From a checkpoint of a small transformer trained on Wikipedia.
Size: 8 layers, 18 heads of 64 (3 for keys and values).
MLP neurons of a small language model. Each row is named by its layer, matrix (gate and up: input weights; down: output weights) and neuron, and shows model dimensions 496-687. Each number is 128 + 24 x the weight over its row's rms, rounded and kept within 0 to 255. Numbers have three digits each. A neuron's up and down rows have the sign that makes its largest values positive.
After each neuron's rows, "fires in" lists the words (lower case) most often at its 100 highest values on Wikipedia text that the model never trained on. A number after a token or word is its count.

L4.gate956:107130102116136171139101198078076155146153136134137158122138124107071157149135104149073113141110143093133053129132128111133139129107139117109089092125128109104151087161112117133142087119117126129092105134144147114136136121148136180103110094100109176135134129134153178148107150138170123128105110120139079154107154131134163146106153136091094118157112137131173138085129140139131105105121126091113136088102116122101088104135081139119077139131125106122108134152130122116100142133133140082156142113123119096162123138107101131092143104128094150157101103118139132149110127153138137143
L4.up956:106104140138125122106100173131092121139150154128159107123144111104079174124138125165128086154115169118117164082130079132140124162121119130135127120109123161100135154153104117151084137135173101123130164120117128166112151197077111122127142092143158139100107128101101164113088112144168079118116149143089145161157119187109140125129126124072114114168116141113125114136151130095160122128118120157083087174114094128082177140141133066112159107155109146153126110137145145156109133090122114115155120115139120120162132135116137139155126131111130106116172123144173162177117128083099128159
L4.down956:088112123176095151070109127083107123106165113147133158117116178124102113093156122126092108160121167092110132120117143110140099134128114146140124094102133128153151163144151145147147160141165103098171113105084133125154115121145122136126167085118155157166121104124175147103139126117168150154133106141170124112093166123188142145124110122133105154128125153157123110151083131129120108129107160139133113099162116155109130131121122139113104089143116115111117119130115161127093124103128102126142124135130112147145141140111129078111132084128164151131117093122150080134169117100166120120
fires in: "the" 24, "had" 14, "was" 8, "as" 7, "played" 4, "playing" 4

L4.gate618:161118116122135143138148121141121129134097124177128118155119133142134126125135155139125075117130074072115127084147122109176123131128170106140097100130136056178115101101152086098139125153155147090121176111133129124103107132140118088181112134143146078090189133155130122158131096156113113152118121143141117086151108144144103133096125114180157133122113097133089172144108130094137123105117198166158123151176142155101121132192109122095144175133171110103104157152122097152122087080098140113080140107101128118125119154139128107104089118141154136146122103164124096111134113147150106145
L4.up618:116138106119123130107116131106143129134132134122104076161100154117153114117147129136129118135135097073121165142146156128155118132119128149133097110132136128161121113125141106132139158096124128049167140145139119132125152138110149119141136101132157058084136116129130138147131062088113154109115130161158150123088108154102138181111135116155109100159082089105120147133087142084121093148108102136128134092067146151094139131133138142124091154112135140125129117120147103104138131108091102099141119112087128144151129115149125091133132135097138104104105168128122121117162072115149099108
L4.down618:110146173058123114120127118142090131145119137155132137193143109133193093115173131129143157136120146119149120099135176129120108122157155097110121109146130125146121103095109101125111199123101133127147079163104131090084111152093093150154101065134140103116139129135136145164127135136131111123094124130110125122110101148137115105088135130117176150107115150128117118120119146139163120141168137143145145151132158133147046090156116130118092167150141130086108155154110155112123125074130113086112139114153150133099122125095161165113121138155114156116121097114133127157075125116130119119
fires in: "in" 78, "on" 16, "by" 5

L4.gate1877:103171133125153161118112106143116136124088130111120147103103142123105113103097160145146121129125133114160120135113135130155141077081111173204102110133120135159089134109182113108098195114178114129119143102092102186149132129137104113133110120124138142142118168093163105110120133157083092148104104130140140152112158069175143106117145087136127136130137142164130120140134138138112129153093091136130156135135150129128115127125132114117116128123103114112079134125178130129108169133176130123158114130124149107133104099090092155127157133117122101136126121139125133134130122115071090145
L4.up1877:101153116113101100137177132140112121153111143121084126146129154149176127126135123125169112133115122160071091103144116144152131122084154144106104134155118106083130154113092172110145086133095177126155116144134099146136099110158135129124121179113135130102158115121126138185140096106131116154127117168162124102134135119076158181125136130101158115157101140132105125132137140151112151097138115123151146115144127155078112140086137103129140130151143123100131129140120135123059137136108116104090193139172122112142118143165145083137168147128124141146130110164135110095117150104134121120
L4.down1877:165107152136141134159146156128142160146129117129205119102160139133155111127147154145075071140104129120128143126107131139106105103125107151139149086156109141133117129135129105092120146147112153108130159145110115109121128141104076146098111132129108128157129101161118158135128109139118156084163122157129121105107125107101129183084122118105193146162133122093105159093126115072101131099134105106159153130134169158074121113168100146096142138129124138117090129156138106088152084111101123128122127149100144186130114190150100140114131100132102132147101132090169135109121119127108121119
fires in: "in" 45, "of" 23, "by" 15, "with" 6

L4.gate716:134100141135084141097122158165112107137136154135131146119156114108182175116101107176121125138149156092133156139134123130092139167185143096101125142132111163104159131110155136162120096096149110123133144142121126093085155142138080139097154104110100109112121109138077114165089124110120142175135124110126178171118155165158116133092107136160141074135171109124115136115138110181131139094141134132122136135158111159114145100129120161137076159120128113123149131070120140121120123117131100145100128086154167123118114116138144122174146126090129154088168120143131129165110152116135149128
L4.up716:181109127190169131158103146119168138128139107104126096179128120152144173124118162138140126149143136052101111156110068108163144141154102097149135164134109152126132102179103108101125116150151118106137127125123107117135142104139128106117102097072095142154108098154138139101096124159127126122162136123110108149128104119145127095117131120113147109105136088116139161119140110135101122162103183108085126128146141152127120140156144104194091144138146116125165111127107175135103120174114122133161169115116090140123065161089093136133133085139122105153107074133148124100134161199121144146
L4.down716:143128084151127108080132099140143127127127143127129131118136139126153132131147150092145098112165154099176118106132129121174138103149128153122126106077186140186134131102123124124123105139123155123120129116117142153171143155152102143163116100178122142102118147098114121143139143094157148097191116133111138089139142101151114105139123127158123115131138110122098118117114062122113137150113116163172056119100140117179127174122131092136168104169125085129129100117140127114127149151172108154150135137132151130136151140115140126099166126103094143103134140129137163128065097128104136143
fires in: "in" 18, "for" 15, "to" 7, "that" 7, "of" 6, "on" 4

L4.gate892:127153108117095151113158163145111124132096075148141141126109094129147085114120067127139152176153138126155132119136158134153141137116133163182122111145136123165102134150125093127111153111085078093141145136114098132141129076200115088139082142149102142122125144137138105110116085129108158172124132129118129149123107162086122168102098089168125166114103147108147157130125105171140078135131134134100150100108146137117153176169098140127140087142081103107077138120125114088154154138129118069110128161126119115140123130126152129126102158098116135110204159104059167084143140150173154126
L4.up892:086121075114150130124150085168089129145108112164109102143186163158146122105109093170132149113099125108137133182147141167106119143138141083123068107116149097136128143115138136110089109105099109159099133142125143146072126147130156129113152108134156141149119176135111115130145140124120112112162106161142135119133166093140131155120107159149124149149132123126101098122113124137099175174137119146140132132128132112136092125104185109128133168121133114129149137157088121143124142139121113120103182086166100167108125101133081157162138079129120079146145089122155104110141130116143132134
L4.down892:137125130094129134147129140106163131107110132165124117122149146133081112189164120173160105150126134085189139133123084147120146134134110153162164129127110096138097147112118103107132149121127127103112099124129129122152132136123108111103110159137142153102166098093139113173161124143169161099121128092133133129116110124100106087121150133141156108166135063121128111122119099118132144155110145136125076098167114150137111158144145134139130154083118133087135120170107154092163123136174180146159127119104106096067161116123142095129139120089093102101144138097132146134115123164136144111
fires in: "that" 41, "following" 14, "next" 10, "according" 9, "of" 7, "by" 6

L4.gate1075:139161142129095129124097167109125131140113146135144103124138128134144145144118116109123103084072086120143144124138073111154112118137137144134177069158107118152116120151117091079182148091104141138134114110105138101105140113174115101189103133162111103129154127150129156117148084117126171089114144123137158139129112144102138127070131077151147108164120161099162110153105135096081124124123133157104161152131121102138150123066144146157156139108136107129101150134137128173126173140138153123128148162167119133132113159146127149108123125146128104104146173155108127123103114120149117123
L4.up1075:128129161126154155111124146123148169163139164129134134129101078102129140111116106129139110099063129006157110116157138118139094108124178131142135096117155139109088132109134157098138090162170172127150131134071149124069164105111111109108086134156060098142155149126155116144149124101107109139120123137149163175132166124101185112119109114129139125138152153126129126120102101089095112144109159112118120117163090130136110132082082101144135106115139140143111169134158124104129169126131136129106122095152119134123106157121136090112122131140138132141159174129140124110119123133122116102
L4.down1075:125139124158100126114160151180126108152140124127139137131116084128170147159154145106117128145115113119118085077151095161114132102121144128125125086131106119139130117130137099127119141164110132106146123140109093133121102089118129089138130123130110126135074107157130135148138085132138115108099113135119155136148089103114119141094144111114140147120150155159163142144194142124122113131116150153153131117125127113160144148168179104091147154114136134113088149127156131157192149136155127122124137126138106147080084122122142134131167136136111124126129128080125092115096149126163114118
fires in: "in" 66, "to" 10, "year" 4

L4.gate1254:158108126120148144113125104138129136075143116124167134137111129115152120099125109132155128143171118117113137106150137138145155069080117093137058143162173128134136089111101122140123169098181082126115138142125107142137150128113122134112106142092105120126135112163086150096143086123103119161105120115124135099127141126095135118096120112115110077188171158118158137120141130102059153120131138090130109111165160127161123172160154154104132146078146124144133160095092128142145136168161142159154111118123145130106096133132117136092140152117161195152160132143121131122121141145131124147
L4.up1254:117120131072081132128119131103096127132115117142169149100161183132145120126138149155137123150139078116175161150100092114152192114126144108126157117105115084105143176106157118147126153131170132132089147139109101110110107127165127079111141119120084165078125140137130172139126130153124130139126106126148154119095141089098128096145116116123119127137170122126088117149121164145130144086106123130107097102131136124117107160145149119104114097117096154095133141106105112149154121116123149126138122183147144086125121125079113116152121180111149154166124102155127150089091134143138138133
L4.down1254:123111148130079130136132155150152145101131135171167148090129136141155113159097144125141111103143125133111193122105157156108136127100143099086135102093113174152135178088124126127076119102069130132172142137104096172148160110122114146127111109150139156111072156133136107170122106162131115118139125123137144108131163116106145123103111081120167133093137225104149117110109130148079141154111162114141110137162111125120126135103133137104130130111139149135128141135113110121158137104074114134149152127134113157086099165153083117115095135124107129165164103129120180092103068094136127107
fires in: "and" 77, "with" 11

L4.gate20:162113101143135139125122122139127144089091126184153096141122141165128124176173178122116134156087151170109136089114109164144095118145120142134144155130152163091133127115096150121116122105129089169103089092117141155138117158106112102075146112122130106137139155114153141124128122117127116142128099182140120106154137179167114110118129113129134073118160127128107149144110101108172108147124115143125115132113098162135137118120107160156148134090125132105114170138106130108151109148145095087117154098125111156106142141123150120109136110092148144111117117120121130119166126117130081144
L4.up20:147146112127148094132089163117117137166141112096122137179137094127116154120133130115149104116118170135124108079126127118204167115169074105111153118128146094136125147103081142161132123116101123144121135143121169147119128131124127131114130132136114158162148130126140126098104197163102146097122174124129091068145119115143112162121126076093155127113135075135160166156103169099169096130107119109117138102149158119084131103131109110156139122164156139136094156100145143119136144100115140094116129112139157077159108123111132127113171167140118099126131116115120140153132131149161110132
L4.down20:157192129131092106141129132110101165125150149094118138122108124127099138124110143055143136147112126153119108125130116144130170139156128118119084068069094144140134106156127135127141097082140174106097164109094088133107142131096163120102075146078128133121173126109141173103103119116127136137080131094156103089156151151144125185105131106088127121141126085133138108114110128157140144105138133106134154096123142112133106117136148099124133137159066144153074145122133137130130123117162110120152104161173118109122070116146130123107088122175142075103150097127115131102145155167113107112
fires in: "born" 18, "s" 11, "a" 11, "st" 10, "sr" 9

L4.gate1128:108117164128161081124120099162136124134114142122135120143118135120151105153147074170085110089142143110129112102124120112094125099098148152143146099126123102128134110095129124121129137149118137166120149142156149136166138173148153143144159162129134160083106139147099159123120108068158111141132069126104093116144166126125172138143103084126153125129153134107100089130159119109135129123129128112161118119155163116090174116139140142159134100103126145138121119093152132109133135142132136095124147133156135139124170116133100148125108113157128113156185133155114155140165165098117130161
L4.up1128:126142138147113146113086138185120126115161155196097105118134109138101140169143085142128161111149114125145110177099117091115130116121103110117130111156150117093067126122149105109098088137119131138123150135131149108129116093093147136160146105149067125142061143128140154143100141136148125139129117118131089133135102113150105132168101147082119130168128104124122147135095135130150116129140129100133151104138141119078122126114147109146116145148091097087108134105103124148126130146095079093130117132116100129128080129150098132150093154098177119123136110102107077120134129156151118145
L4.down1128:109133088168123153092158170143166092145154157096124133109114129160105122145113089160123126092123124136120108104135141101174109084182118149140132117120160126137108094110108152189144124143082118112124134156151101180127119096144141112125154099124134121113142086161158139141088137128129149135174109126103104145138149138107133192171119128087112102123124114118147109132099119125133108126135144148142186101118129147129125109152130143124153158145098093141118131121126152141119091155131108132095149121158109176107146139141129150105151111091130101145141102153117114133130109159135122139
fires in: "that" 29, "who" 23, "which" 10

L4.gate1140:118145106120150118138124139110149126121149109117117094142148138113140125145125143103131123101126116145145106152159129097124182169150125098144086125151149140136110112100123120148105069159195128158132153116115130124142149154157141101142096123113096125146113174126111152162131112095131086117149125104144100146117151120138103152120107160126136129160133092162126141162076131144126059155181128131132100106139105122090094134121158125126142124133109150150092112136095184128137137119109145083135092120107118150127139111132140078147153114108132154093161112124124102138098112143091099109
L4.up1140:159170105111189121160101116121119115102152151093096135156076089147138094116123132099120105143144127135138108153155125138135171092153138104170159146138113120103089131130146107145132146163146112129086110115134111125139155163138157098097120139141089180169131143138134088181173165077115070139099167130122121146175177148146099167141104120120151142124139116149136140146120133139119129125145134138136132123108148131153156111141146131086119108145147163196117117129142128137127110148107129111145120135106166120141141127122119108136138152108118141143089091152170123140150120169142121076
L4.down1140:175169122147136104140150158127156156086125131159149097123124146142116119138151123122099135104110110110092122099110125173089136115127132139139123105096127140127152113126136091108114097112139127194117129142109151142122102157162136098136173089157169150083131129097103139129130104129140154143133129150126111139103163129127117137139143168123141147158142083119133159157114116129141138115119124095138116104131128152143055108138134192136124153149142181131143152118121133146130148117127165100179114091146122144101131112122102102169141086126164165133114163121126170173129136158050130111
fires in: "s" 22, "c" 11, "a" 11, "e" 9, "bef" 9, "jr" 8

L4.gate592:164069142142108115117120100123115081145134157150096113105112106129092101125152106131184124105133114092128131082176131137143117094137119120136140110110147175114134109114116152148118111113146182152162120162122108133103140111127057148184147128117165087137105119143140124159114146119097124136166175129097192093158113172123123134091139142142121136129129116151131172125143060151136112136109092087137179135121127092165167115131139143151173127167161101128151131153148138148098137164122138139141135111155105159109128049113126150127108092113131097103106159123127098120120142144109146133
L4.up592:120140139132142113110137165103123113113126128169145106129154118141144123118133125150136089152147148118114124135139137098103108142128111165142212102100131156127098107131137140107157131129144082132115131148120188158118139107200149135146121170112107128110137139154127117166109151112110141133113112118090064133113119114117125105126123179123143103090114122137143113139065155119132100121120144130141154114134115102183142102165157152106118142137123086151144120103140158169157144139159115117096104141116136112119159092078123159100128123080133154111145117104173142124126108141175175145
L4.down592:124103069104114114130138101104136093113138189114114129139137145148126125137116149112131112135086141149138137104168124140072147138145094132166157122109130112117125121118122141152171152098096147154140115144146120082101168115145104140120124130095138136115196155119118148146125125152141150148100133161131153113135123126119131137163136126136132126126108151113091160162119120117078137140137131127186132160151126123145108104131156146117150094188151159146120123162170136128125159140171108140121170133167123111154134105117112133113154117121081146140137155140134155124113152134149159145
fires in: "to" 21, "part" 13, "members" 6, "may" 5, "be" 4, "have" 4

L4.gate881:134158150161095137095132132105130129166155116083116113133090113140107138102146085130152086125157149152104137136108094135132157090126157105147128119146090115046144130120121123152122160118153114145188130127189108169070139111099115094110098094096131085135085142143155143110152147106160166129177154110134133143089126149141164095107132178146125120132159152095125134106181120163117165063131130130115111131127105160139119095126138093136135128132128140110115148157114108123069143109137126142101116125118097087141102098108149158147125124152133116109149088138121135131102127131095123116
L4.up881:148120133143127127167139114118131178134135138120158097163179113125116091106088110098137134144128111146184153139148139148127119129109127141157129114113107129133107147104105148105082163154115102110126122123146149143139163129112109128123153094178165141138119110153142123135165134099096133130171103090118103118120132152142155123146143133107187143134149092138135115147075105110100138161097122124146134154153080117093103165112130095105143146115085187145125117099178114158144144113128167129144159119124117134119079124120130115124107127147117132114106125121144104141119093110135088129
L4.down881:113093131159177157119103144083122164109134119134059093124156122129108150123097121094071168088150127139134155143132120136161087114138132140149114092129175143112124094138121110134142125138124137154124093115146123075138135126155120110124124124155164126102141093134109116136102109099151103084214148128150063145106137119137089145125141094131113141155121081098126119144177122092150144150185113118135130075130123131093119104108092157111098144102185110120135134130132103169143109144125105113205127142131131142099125134116113114120124153146160146149153155107115088114109124099130154128
fires in: "his" 25, "her" 12, "of" 8, "their" 7, "under" 6, "him" 5

L4.gate727:110107146117102123146108120133107136118167079118112151150083121137071125132137162145079120137137082107099153091144120145105083094121115100133143147127119120086068115147121119119140125094090123133162069146117075188150137132132112136092156138104099125094162108078139172083135082131138106092087102110160119149120131130146136110155114121138123142126154109130128102166166122108140131116107114101168158111130123134158108140118091163163144101123127155137104128128142100128145125130146137091131098151138124143081125132143129144130114122124154149146125114125155142120125175158088140105
L4.up727:114176171161092137123119099150118144127134139132153162123160100166149131119107139157146117137146108136136083121116127133158116145177156114189122146123115106110102163123102164095132123170093116132180137102173103131140120175169077125108125139139081103144140120152137160077131112119143134116098147139131118127110110144120126158118153115124113137158107162130118136132142115139116140135140119139142099110100093119121104112114113127139121070144143123204041099139145151125127146132140128131171138166137159128114086111100161120181134158135086124156141152113160105141188123144124143200
L4.down727:104150108150098153142142163126157160115129133121134129148125126161137131133092196139094175146131122123120174105139123132170092158164125132188091111143128138116140160129137140106154176184078137142105124180138125114134120144112115125119133105132113138103117160157103133144107115120130085124129107124113140118117162118142096123149144132103115124129132130145163114094157117140133162155151123114166100125143107112099133128113106105084110132138130169115157116126117158076128136123113122182135139113121126113144103108110158162125112066086132129144143163104122141171133167150103133101
fires in: "to" 18, "the" 17, "played" 10, "playing" 7

L4.gate1466:137156172098180141096119127115121113089143093156133122139174149112088144114107118118082133084150100137130157166149151143095136123142104072123116143113153134155141100094160138120099111092100143128111111156142141145113108124101141121087106131130122106173113127118118147106115188114112114127135124137081151132153138121164128113133156145096152155062104120109112129145150128107100145158107123127114086133166166090065161142097146139130165135119145144123103104136057161143145129135130130153137128100137162129151124131088169142121093121103124113101143128160123158146126101142075142142
L4.up1466:111135111134152130128132162075124169156119135131129127127153120121226144156129147120115173102114134159137103110125149130161160103133160147160137119140097147109139131156140130100145112140172120100139176099128158098127129147129117114079126118109140162130150147117131132138132146143119111111125142161156123146144081119093099128159146123121104140154142133142120129137160140155130193077181105089097184117088191129152179132121108163108117132101104143107118123142117111097159099163167114152137139143174122140102100121121110123123120143108149119148145113171148141109121129119128133141
L4.down1466:084127144103117123137136135118131205138128123179067137102123148114098116144128112172154108153110111108108152100107099120136097108141162097109154144112129106159138188134131124166115141144078135082160141126115136100134096134099158148134141135128120112160159137162135129104093129099110142130186140115135104114154159167139129140146122119108166132136126115086119133125112110151112153129125131141145155129147126153115130129080155128070126151125151096120119117127154072105136151112102126118110129139117127143084118142157126102155116115131109150144101116149145104109135146111157117107
fires in: "of" 33, "on" 19, "the" 15, "to" 8, "at" 8, "for" 5

L4.gate1096:101099074119116145130099167135131125125095144097161132116141144139175144150144125133169097114131134144115146168099117139150105137109156154142132175094159123152059153132109137129115088139103139146159120132153124164132106165135155130092088117068118107113112156130116108077123147113076127123156120096091129135117119135170132144119104116135136122130136110167139081118099121133123131110126145167080144132141114132106137183136145108125068145173167116155113168137108107148125128123150126095131130121084114069130113111184098128129118146141119154130107124171134121114094195155048132118
L4.up1096:135164134143122140129175131133105102103110133129136125126149103119134159140109103180113130143175124180124133125139140121123120101123162145123152160099145122126116085095143097129119100151104113111120135136145122076150145117136137141106098116136165122104096136142150125122120164092158104151117107094081109137122136156139113138078081128109147094170119090131149114127102134123136130110107125135095145107124114142112098157126149104121136115121132147134120123111128144120124138134135087107123152163150110143122130078174109136128130091159140130118155163114127144144134072144123108069
L4.down1096:102111139113137126129139163092133124167117113102111113158120122131141115107140142100125105098133100114134147099159135136129136101117131131137157113130099131100131104157109147154142152118135129150133121097147128122125125158131111169126133134125083146183124112109107124110159123185117170082255156144152127153160133109165129132129148131133103092121117130100112162146103150120120126158129104122116121132127131074118153124096076129114115105173121101126120140129110124112149092155127133116124134112126121137168131141127137127098142136105114162113105110138122139141155107134173142150
fires in: "of" 62, "and" 11, "in" 5

L4.gate9:125167134124132143108083152121132105132152123175108130169164144116116120129121136145159105130101172110133114108140115147149139145094097014105114167127142105130137067133113165115152057097129120089155109141108157152133103164145111126145122133108206126161130120153109146129133147143151138132132113111143150151121148166126148116103126164104169120141154116147135119117130162145124087143128156117125115147127102144089129109138129134124128117158154093137086097080107139148194119201113112156175105139131147154126110121082090135116105147084092081137102142155129154121070148158113102084
L4.up9:101106125110102164135099102142126141155090127121091116109112129112122168122124137088117111133152139095146074112113107143073108159101127109128132121102127120127160140086093138112178093123107122095116136153125117137128138152136108171156108153088100137154123132160102182141139094123123139153136091101169116113065152106110142093122126140132149143139144117108134123146100152129106092097156141115107120087136162114127118131107126113147121161127132177144097121151111121137179130171083151101155148126103147120119142128153124163148102109099133141136126154167166116165116117183113107125
L4.down9:122120095130104116131113126100145111130125137134128125151172154113166116124099124144156143116138113108098155138123159139132116128088185110157168147088130112145161106083135126138136115096147111101134130144127059136099172113106129170134191147155130137104143120121084111143138135118131130090199081134114114141114101167122173092105136125127070139094099164115105118122116130162176120148136090128074133102091165118101106140126141132130188075121142110138105122125115146142098114105113148155165154144120159136122102117147160126111099138054114153071094139171103120129128141124154131078
fires in: "in" 34, "from" 12, "other" 6, "the" 6, "across" 5, "and" 5

L4.gate1900:134175129150150180112146090091123197112120101121146144149140151087146119130132123107155135158120179112125136116146091104121118107176111138097140186116108074105117131084161133113140108154156184122123173169138108135166121117120115136136164143158155161059105127170112157176195158146100120150179194167105104108125144162098083135155118131122158113106145118147094105146125149116150147106150168075146136104096089135140160157146123158147142152191124118099145130109139131112137172164132151124105097125140143150125100109108127097117131171096125158175120134106135096134088118144131125128
L4.up1900:132156130094154147135134105166116089107134136113142130148086073189106153111135087125107122105113122114106108129150092111168143137112142114137125211093128091114138121162151121079120156153114108125102121103094072174102119160126158125137163135156122107191098106125091166130135130112138125130180148083115135140123139117150183103121147166140122107126121130131163080168102065125138103131155120113147129113107111073136170147123126142129156122090115117125123113205134168133121121077124128172134166133104107089108158123119124120159126118135133145157128148135169114177139136132126128089
L4.down1900:124086137157129105121123156121197117117146116099156126074154146118113164113123139150126136111124102124150131155164099168108114142107101121110139092146130161113104118132142144154143159119126132099147132146104145120135146109114165172116098121089080097142179127155153133152116112118126150170170109135120153115179130131148136112087083139140116107122124176102124131091136150118118125168088143166131138143088133144097097102141135135131090116104177119145160165108090122139130114120144125146120159097135147140103174176131161127098121129094130120145137126142092120092134120124128137122
fires in: "and" 41, "in" 12, "but" 9, "while" 9, "whereas" 5, "to" 4

L4.gate1478:119126109129110156166105113109072118154121136113133089095146107139139186092133152091154129101107120120139114111158090116107174167080117169131101128120123122112120117191106103138153125138093110128095110127110094145115152101124102130125105114140129099096138124101134144132145132151102152161112120131148169139100120124128113171091149118136107107181113129106080118104162109141134177132132154129103112129166153128102154101143118124165145190193171133102110122114108110156131089179146109091110121103122150118102145130151171121157097121085106089106131154088111118118157126153132137116
L4.up1478:119089077093088125145116181118126124148117131191152107156099152092103108115133124151122115131083135111135136141106096121132111151133157142102127129185095096149100126163141140116079103157128142124148152071095133123141125145125112126110139136138122116119197112119118120129102128133115162135099127099108137134183096116108175103128163147135117126143148152125157150138081145126114141118125157090133109139121095166135130144100144128112155140124122127182098095086152159130144161159080147139174131123055104130127081080145139150126148103113126122115106153162103112112134142119095113131
L4.down1478:147105106144116126127157131136154119121136115149163130147118151160115119110121135111126136083088140138130136127115137161137140121163124131122152137131123109174118183190131159113156126092144100124137131158128109131133136108137089125093136108178123137127189083137133122178109108093143167135194122140124103135125133135127103112125125128161145127136171170147101058131204087123132142125136104134153128102129163148134147149120097131090129146178121131180139106110099118122117123149122138099155130152144099146137159110119115116126135149121068126142118168169157124148095083122144163100
fires in: "in" 80, "throughout" 4

L4.gate998:161085135120122134113132141126131101138136112142149104118151137159121128140107124061110121137130117118167140134129118140117122182167176124134102186103084144131110124138144131107147097118162077093123130123120089142148149103126113124117157124141136128131109135100136147157110118151101115122146102151104141139109109138099112138132088181122155131170141120095120135124139157094085142097152142128153110138119131136119157118090179157110103134116155127121117086141094129111139122097158127155123088079135139153120098129100131165166179142126123139108154117184124148145133131130153145138
L4.up998:141083088142138082108139150154116108146127161164145142148155168146140140147144122154141160106115123162130163129131134120094213135124139121078110109150132155092182091085109137131129149106115134091118125097092095111086136155141108136114122144115129125122153148137132136117154117109161145121109131099182101130127112091156109131111159081116114093088100104113124165135159150147133088101090091155163154139153154049092127115131121095123127145122122121116124142141135142107150144151089183136104135122099120163156101113125125092173095136115131135130103087118128142139108105130137107179
L4.down998:152068117159117123143132143104160140135110118125172177090117116137119136091129156124144124150127138129132135129132114089123138106167104101130174083127137142090088141166145115132152166156107103110147136074123102114138132138139120111120146151118155160138121123142101112128116134098114102114163130128171140146140140153096128140096107131094141098125107099077137115110139140125141107129173102113097139199145138116100154094093113087140168121131098106118136141135149148093120133153122140132156108141123138137120123112129148132174116120124142106100127097087139135162130139136123170139
fires in: "in" 37, "to" 35, "on" 17, "at" 7

L4.gate937:125150132129143119117089106169132119147138120137097091161138119164065140167127144148119142123102100124106119129122120101153122173148088138118154103121092162106088158156105135118118127155135129110099142138166098101154094114149099103150129144115163136095118154110135142146122125117154112142159101109141131122090173152164099167133174080128107116139144111170148146141184111161094084137131128140123173146144103135160104096076104163153094165140104111138126086105112093160124134114115133115128154120113140157109134122137113165137126088149089083101155128178099117128120114142115093127
L4.up937:125097155134154168126113140135111062144169102135174129130145134141142141129073132170113104112166125110154098130154112100095171145135115097145116159154115142115124123150136172106121101122183124147128136113109129132102145121119133110136104123166132126119140093122151141166115101151126153142122095121084105126117146106109130099122123099108179144127138135129111118080123161125110151114115133159133151147115105095145123124175082130101134182133127076134124097120116108112117111183103151138164136107148105115150139138136147115134153145077146201091146151184134165133120118136064161132
L4.down937:114119093108152158109119116072128124118136101114150123133157098171172138132110116162138149140132110127127137129097166163142133124153095146099103093098136118080120081109159139119155139168131143148144132143165121071162109164151127130144111142074134152126124119157141134141098098149121155125218147129130145170149126125170087133105064115116128116094177096112130173130142122120151100115108136138153122168131166173122110127114127140170123102166128164128101107112104150096139187148100095109107106114143081100110127101151116080158168127126176126103189068104149120140120126156174109139
fires in: "in" 44, "during" 17, "at" 14, "on" 9

L4.gate10:132111111132140114146133121141146098132124187113119129105115109112121148117116139146162170164171168126113122111156149146130159167123123056137090125131126124093148115101129086132127151137117144165101133130085134147106093114096117134088165120132145133139144123120075160113127116136170116110136161097126133135068119183137155110127140173136115111152131147054147117120156131116136137131123167166091120144146126112161138158135089158165170142161113097092150108113126103132081148119149168114078121103177127097125143147120092147110134134087138101094128100154088134112145113145137140130
L4.up10:125171151177150146114098142151160104123112124118121113110142125112098112184139107122143130159158156153095140125162151111129126145126112108093104096115123152115112149098109098107148137103145167101145072120136128062162103054163160091180157169075140099121127145096118120188107133120125147126115103107119095098131146171091086105142065133129172123112123166125157088156121136117179135131168109109120088133103126098140119131108162090157157118111130093134161093155156143146153126101137128090135103150119141137120126110113118103147171151118140137080097138139091125120140087123133117178
L4.down10:115137147129111106139140102127109118094134134132117142100100117105068142075144142137137158128119114067143125060154129142126155129147140094102129120126107120157145098147145104152116099131113116134113088110122112134144146131097131119163172126094160123092096157121131120172161172154136105143144125081119096112129129149145138105074071146111141159124153134112141131140108120136162106122156121090168092139149141161132139131146129139143135126137144102125094141161153183058119144124110137131152139117113156128109134129178089135101124105121097096120126106141102126117169117094115075163
fires in: "is" 15, "are" 14, "if" 13, "be" 10, "can" 5, "may" 4

L4.gate1111:123154133146121137122167126119149156178143106123133159116117135149127143144089175114168110092129156124165157100137137141112147142123110141156099140136099111134100107132162100120123143158144124156139152109106140125145144152094165124136119157112121109119148107129157115155155178102106054135125130099122129142139107153132100117076107144130125175113158166118140135103116158120140097168116105150151142096120139185134135168119140123094143108150128130142176105139174111101090157177136117114122086101082125150181090146133133187112109136136114130150103124132114110111112116115087117143
L4.up1111:109146076137126089160140172154131131104100125130126157145128128149146144129155138141083136138083126110092141131128129104158132161138136120139122184126109123126125087139140107144142184158136134102114183135074124087088103108119123092118121164142117142121126150167123133157110122134118169156123085115157120103141151142127133161044114101111120114184129093111153124126111158153127127120140161126111132138142151087143112119094143125150119106130103096150148111150092141118124145126144116106142172100183098150100143132140115111135145149167118152150102118105097099149130101093108141101
L4.down1111:096106135150144112088116099145122080097123114148128109161147092119114147105170111118094110132151146136124136156117120120112139170154150116095137119134136141127122125168127135117125137124094123098088125138125124131138083143112151099137155078125129115127164113159157134129133139128170133081157127156086111147155110131126148137131156081128137138141127101115147099116125116148150174177134188116135125185108160138123153142106132127097128146083147139148137175126126155146146104125143113165137140060098113128155116114172137074116127116171165108135112113106131100122115102110144085109
fires in: "in" 17, "with" 14, "of" 12, "following" 7, "on" 5, "to" 5